From a checkpoint of a small transformer trained on Wikipedia.
Architecture: rotary positions, no biases in attention or MLP, untied embeddings, normalized queries and keys, capped logits.
Training: a variant of Adam for these matrices, 417M tokens, 6370 steps.
MLP neurons of a small language model. Each row is named by its layer, matrix (up: input weights; down: output weights) and neuron, and shows model dimensions 240-335. Each number is 200 + 40 x the weight over its row's rms, rounded and kept within 0 to 999.
After each neuron's rows, "fires on" lists the tokens most often at its 100 highest values on Wikipedia text that the model never trained on.

L7.up633,211,175,161,179,195,147,202,195,220,177,187,157,189,169,199,178,257,240,132,214,214,144,245,163,174,207,184,185,192,120,244,166,230,174,170,201,192,126,189,209,179,198,177,133,233,188,217,211,143,191,134,245,137,246,216,187,174,217,213,185,240,150,163,169,204,206,215,158,237,181,164,220,101,140,135,207,176,180,212,271,262,231,192,192,213,188,163,171,163,186,147,238,198,255,264,170
L7.down633,221,219,260,261,162,127,137,103,229,121,192,184,204,303,157,206,199,150,273,218,208,195,249,209,211,231,211,236,270,198,187,220,198,188,223,205,184,245,138,204,186,239,200,173,190,138,186,177,287,149,225,157,213,202,129,176,272,156,194,220,121,201,211,173,218,211,221,216,227,172,222,225,151,97,172,244,135,168,213,246,189,213,178,170,170,147,196,136,225,192,199,213,235,219,184,267
fires on: "9", " to", " or", " in", " and"

L5.up211,238,220,175,201,254,218,223,207,150,164,227,183,253,188,193,163,142,163,126,146,228,184,215,220,249,217,173,178,167,212,122,214,286,227,175,184,173,136,193,237,97,200,196,184,192,202,243,194,172,249,209,159,237,205,132,189,288,261,242,247,164,172,230,211,223,205,219,166,194,183,235,228,181,204,243,125,219,245,228,138,174,169,173,183,121,224,133,202,216,238,191,231,193,207,230,184
L5.down211,116,164,232,231,250,228,160,167,210,216,196,201,214,249,203,227,249,201,229,226,197,215,207,192,137,179,254,282,186,230,325,193,172,206,172,191,176,318,277,253,145,217,208,175,248,248,192,173,161,183,209,146,192,137,202,238,148,170,269,182,220,126,225,110,190,197,271,270,235,215,210,230,210,292,222,163,211,209,124,173,158,195,233,202,254,147,207,150,229,150,305,192,180,185,166,237
fires on: " |", ")", ";", " ", "it"

L8.up80,250,177,266,212,251,218,127,193,192,217,148,243,151,194,170,224,161,174,198,202,187,195,216,168,247,204,201,203,214,240,212,177,176,179,252,264,192,121,146,158,165,151,253,227,196,245,169,199,253,186,138,248,195,172,230,202,223,212,168,238,154,171,217,181,163,215,168,189,226,252,256,269,220,194,114,194,242,154,195,230,248,157,224,222,189,217,150,120,155,262,173,190,208,245,170,212
L8.down80,149,200,221,232,195,131,223,211,205,185,157,171,196,181,257,220,178,223,140,224,302,191,206,260,200,193,237,252,271,252,228,118,188,209,212,143,178,212,157,177,203,203,160,222,202,168,166,155,185,155,95,128,287,226,169,162,262,213,148,161,279,205,109,183,201,237,244,179,215,252,135,168,205,191,161,199,185,192,193,233,271,169,190,166,112,243,184,154,181,142,247,191,245,226,159,190
fires on: "."

L3.up1022,114,203,144,186,208,246,200,209,222,155,215,249,222,220,246,244,209,208,177,185,218,140,177,178,208,145,211,139,210,243,170,208,247,132,195,183,204,205,151,231,151,133,177,154,184,158,191,223,207,296,129,252,194,206,207,180,210,231,218,269,169,224,224,141,222,211,250,222,279,235,220,183,148,185,143,191,240,216,222,196,191,196,206,198,237,219,234,175,188,156,183,196,207,188,224,192
L3.down1022,154,220,175,297,123,195,257,187,114,134,163,162,197,237,212,189,159,211,197,263,227,216,184,284,170,115,131,197,187,188,164,169,214,215,160,248,136,203,242,121,205,124,203,210,234,182,258,202,193,153,222,276,186,228,212,285,209,179,181,223,252,278,189,190,199,159,246,139,163,134,213,196,239,228,210,207,129,229,183,230,241,202,199,132,177,232,161,165,144,242,245,146,164,195,211,177
fires on: "1", "6", "2", "8", "3", "7"

L3.up1110,158,206,150,191,164,143,212,181,183,220,231,190,158,209,241,223,142,164,160,218,211,216,250,115,256,202,215,113,145,176,200,257,254,201,230,200,156,191,185,162,200,131,155,190,188,156,189,193,211,294,197,151,177,177,199,179,150,195,229,266,201,162,299,202,246,174,209,234,226,302,235,200,129,240,214,228,180,168,208,233,191,253,253,192,213,145,230,128,187,173,197,217,231,172,217,131
L3.down1110,168,189,245,242,213,195,177,169,209,199,149,152,189,243,97,222,258,311,259,207,122,252,132,244,103,105,208,138,176,287,169,197,188,238,143,167,212,163,170,224,173,217,262,191,271,167,220,167,246,194,245,222,251,262,182,193,162,225,181,247,185,217,170,209,224,193,182,163,190,230,203,171,234,204,210,215,200,258,136,223,196,195,178,230,158,224,88,212,174,246,233,174,152,177,226,201
fires on: "6"

L8.up490,151,221,171,115,184,169,203,125,186,224,179,238,145,161,204,195,160,168,247,227,243,192,184,183,254,92,171,220,227,173,169,209,167,179,174,203,184,183,215,230,135,213,166,121,148,235,240,208,222,170,183,246,160,191,211,215,186,204,268,243,243,158,261,190,207,161,214,174,157,210,173,197,228,210,163,162,269,163,218,192,232,197,237,248,183,203,210,153,176,96,240,215,192,206,181,184
L8.down490,282,217,203,193,192,219,146,177,103,169,155,208,167,210,166,210,267,153,240,162,182,229,180,169,224,254,161,149,177,181,145,150,181,169,241,171,191,234,264,226,139,309,167,196,222,238,373,203,258,223,167,220,217,223,211,221,150,230,223,211,204,161,207,223,193,184,222,182,199,182,136,189,234,279,222,200,147,182,145,194,234,138,261,157,125,185,171,190,202,153,269,212,228,165,199,172
fires on: " in", " In", "In", " on"

L8.up1249,222,154,201,241,237,228,145,207,224,162,257,183,157,205,281,197,231,192,199,171,214,193,262,117,222,163,205,200,175,253,150,190,231,213,161,210,237,216,221,174,165,185,143,217,160,236,212,196,205,134,160,172,198,224,184,178,238,203,236,191,212,227,205,256,263,202,139,153,198,223,247,168,227,197,221,161,162,198,203,195,258,220,221,156,215,184,212,238,195,198,159,267,208,203,250,226
L8.down1249,187,208,175,218,222,164,187,186,210,218,129,148,167,211,229,175,194,248,188,260,240,315,174,199,203,207,142,200,113,233,181,188,127,220,190,218,203,257,270,231,144,179,171,183,225,189,283,161,275,170,212,193,221,230,86,183,153,231,172,235,210,260,120,227,158,200,231,201,306,203,176,148,226,110,243,262,240,169,232,245,203,202,213,100,143,203,101,225,286,138,204,240,196,245,178,196
fires on: " of", " was", " is", " been"

L8.up311,201,172,215,172,247,145,110,125,276,144,148,252,201,158,174,172,243,199,198,186,191,218,253,171,166,240,254,154,242,262,149,212,259,182,237,186,196,153,176,210,138,142,205,265,235,274,208,169,185,220,244,283,226,169,222,187,269,193,217,177,248,225,259,205,159,188,169,202,263,195,250,256,169,122,106,200,218,137,245,220,147,214,312,202,202,180,146,223,191,242,211,238,173,292,178,219
L8.down311,203,169,256,146,166,174,242,244,205,170,225,181,179,209,197,160,156,198,194,167,167,213,167,278,174,228,298,211,217,180,249,199,234,240,78,99,205,172,200,215,190,250,157,214,142,190,171,80,233,224,189,199,259,233,180,163,133,167,246,171,293,162,184,205,123,179,244,218,198,159,166,171,226,182,213,219,229,198,187,238,237,182,226,189,162,191,230,158,212,243,197,131,223,169,222,217
fires on: " |", ".", " began", " his"

L8.up52,163,240,268,210,163,144,199,147,221,207,191,255,219,215,181,234,153,223,183,306,202,198,166,229,211,201,246,127,175,221,235,255,105,125,172,196,179,175,155,187,214,168,270,209,212,272,178,205,256,220,168,217,205,195,166,119,295,102,228,178,155,196,181,184,134,129,211,260,192,216,234,281,156,174,188,214,292,244,221,266,184,176,197,198,127,219,129,184,168,121,215,171,240,195,253,151
L8.down52,250,252,118,186,217,225,167,242,233,187,192,144,153,214,181,183,145,251,236,201,234,238,206,219,153,224,167,267,208,256,215,127,201,195,161,203,168,236,245,172,201,231,230,229,244,145,199,194,155,137,221,241,235,183,153,218,220,194,189,128,180,133,120,148,191,205,199,195,196,235,162,191,224,230,261,172,117,186,169,237,304,261,193,147,155,217,190,131,202,244,263,182,139,189,172,216
fires on: ".", ")"

L7.up392,175,210,238,260,243,196,209,159,210,181,174,158,145,161,219,166,181,208,175,192,165,203,244,202,274,142,184,246,220,159,205,224,258,195,174,180,217,195,243,255,192,218,227,237,180,253,202,176,192,200,206,200,293,226,149,174,216,225,163,229,177,283,219,261,183,220,251,131,234,208,261,182,177,137,145,221,166,201,190,161,212,231,218,170,171,102,212,155,181,213,163,255,250,210,273,278
L7.down392,231,131,247,195,246,216,162,212,236,179,122,180,232,210,224,172,265,195,208,159,153,257,219,140,181,229,161,156,131,265,126,179,184,199,87,144,225,280,249,270,169,194,168,244,178,150,182,182,200,169,171,219,202,240,168,168,228,248,253,192,193,198,181,256,232,227,244,233,223,184,209,207,222,156,305,284,182,190,157,193,199,160,213,101,226,264,215,207,265,185,172,207,164,148,186,123
fires on: ":", " |", " of", " was"

L5.up388,226,205,127,177,246,224,215,141,278,196,242,212,213,155,232,166,197,219,138,215,189,230,193,183,190,182,207,175,175,214,187,187,210,229,228,289,124,162,205,227,201,151,209,182,234,260,227,151,213,292,171,195,196,244,204,168,237,197,213,241,228,247,271,204,169,165,239,105,204,241,170,219,151,231,181,252,237,189,186,209,251,211,157,188,183,137,119,207,151,257,242,228,180,183,236,165
L5.down388,90,202,251,249,183,201,207,238,255,203,189,116,236,175,267,229,219,206,184,213,204,156,168,154,255,196,168,178,181,226,221,131,155,275,218,166,227,233,171,257,194,191,181,279,157,143,177,194,181,221,176,115,225,196,268,196,260,214,221,198,260,205,156,153,189,139,199,230,222,130,210,237,174,219,243,184,223,187,199,231,180,103,214,125,176,178,185,131,236,171,156,178,137,145,126,229
fires on: ",", "it", "."

L5.up926,199,226,213,204,180,141,219,206,207,157,152,238,169,160,175,183,195,162,146,192,123,220,211,193,194,158,215,210,187,252,231,158,170,282,177,251,227,238,180,211,165,127,207,247,247,269,196,190,235,222,154,280,194,212,198,238,139,169,197,175,248,166,204,277,222,227,176,221,187,226,193,212,216,195,208,229,217,234,303,215,216,225,260,267,167,171,119,191,110,202,226,189,226,175,220,221
L5.down926,209,214,231,295,195,233,190,209,173,316,186,194,201,148,228,240,213,259,190,249,217,131,163,230,140,213,236,191,240,245,193,238,217,205,237,216,204,150,144,230,218,162,174,210,289,130,203,141,231,215,157,122,225,121,192,215,284,183,95,192,192,194,178,197,162,200,235,226,227,165,152,176,260,224,219,183,250,262,263,225,175,234,186,234,222,200,172,183,168,210,216,163,215,266,190,216
fires on: ":", "."

L3.up190,224,179,161,115,201,178,128,180,153,184,184,180,160,217,253,223,173,198,178,252,147,190,222,152,250,242,229,215,195,160,203,202,157,128,188,179,208,189,220,269,169,164,191,206,178,202,173,241,181,227,136,297,116,233,165,159,231,167,286,187,174,163,172,182,228,270,181,180,174,185,244,244,256,173,200,182,212,212,278,149,146,287,183,221,226,91,184,150,199,167,123,173,176,215,190,153
L3.down190,149,250,204,307,223,217,255,224,133,243,144,230,199,192,162,194,239,197,156,149,164,229,157,253,180,124,242,197,244,261,207,206,183,294,186,206,165,166,198,197,211,178,228,197,243,145,161,188,255,169,279,151,261,207,238,234,164,199,159,214,217,171,259,163,152,130,241,208,228,186,202,157,162,198,237,162,142,230,148,172,225,147,190,174,269,279,263,183,181,234,215,183,169,193,219,207
fires on: "-", " football", " played", "-l", " home", "-s"

L7.up617,175,200,194,181,155,163,217,193,185,216,211,271,220,134,167,203,195,203,205,176,239,202,197,157,227,200,234,195,199,221,271,157,170,160,209,201,249,150,244,221,101,155,129,125,150,192,229,190,243,198,195,306,209,249,175,235,157,174,235,170,180,101,178,195,219,142,207,201,203,185,124,288,176,237,183,193,177,257,159,254,225,146,173,244,184,205,158,195,152,197,230,210,135,201,201,178
L7.down617,167,179,180,226,217,175,195,184,241,180,187,163,183,274,245,228,187,222,256,265,149,253,249,257,215,149,160,248,239,180,182,162,181,219,221,239,177,225,141,186,202,203,243,237,244,233,190,187,154,166,290,150,229,175,143,148,304,182,190,221,279,274,224,143,169,225,125,239,249,252,192,171,270,83,223,157,213,166,183,210,164,228,259,216,257,254,190,254,203,194,229,167,315,202,251,214
fires on: ",", " in", " However"

L3.up691,140,212,180,124,190,234,258,221,201,179,193,247,104,204,335,229,183,200,151,149,195,240,160,251,191,194,235,173,164,209,226,253,221,250,240,292,160,145,220,200,221,200,175,142,149,186,163,210,253,216,297,241,228,160,309,162,170,165,302,255,200,125,241,125,219,199,243,215,205,190,143,243,212,208,207,241,230,209,180,202,194,178,173,258,94,202,153,193,224,160,215,168,187,237,201,162
L3.down691,149,221,153,202,130,240,173,221,191,183,237,195,215,166,123,238,287,209,276,207,221,258,143,220,258,195,256,223,230,217,176,221,175,177,154,158,236,223,228,253,218,196,225,254,229,184,139,182,308,225,171,302,224,191,145,187,170,191,179,227,206,246,146,196,192,173,259,224,171,263,216,158,245,204,164,223,185,232,181,120,193,216,155,232,227,175,204,162,187,235,196,179,198,214,249,114
fires on: "5", "4", "6", "3"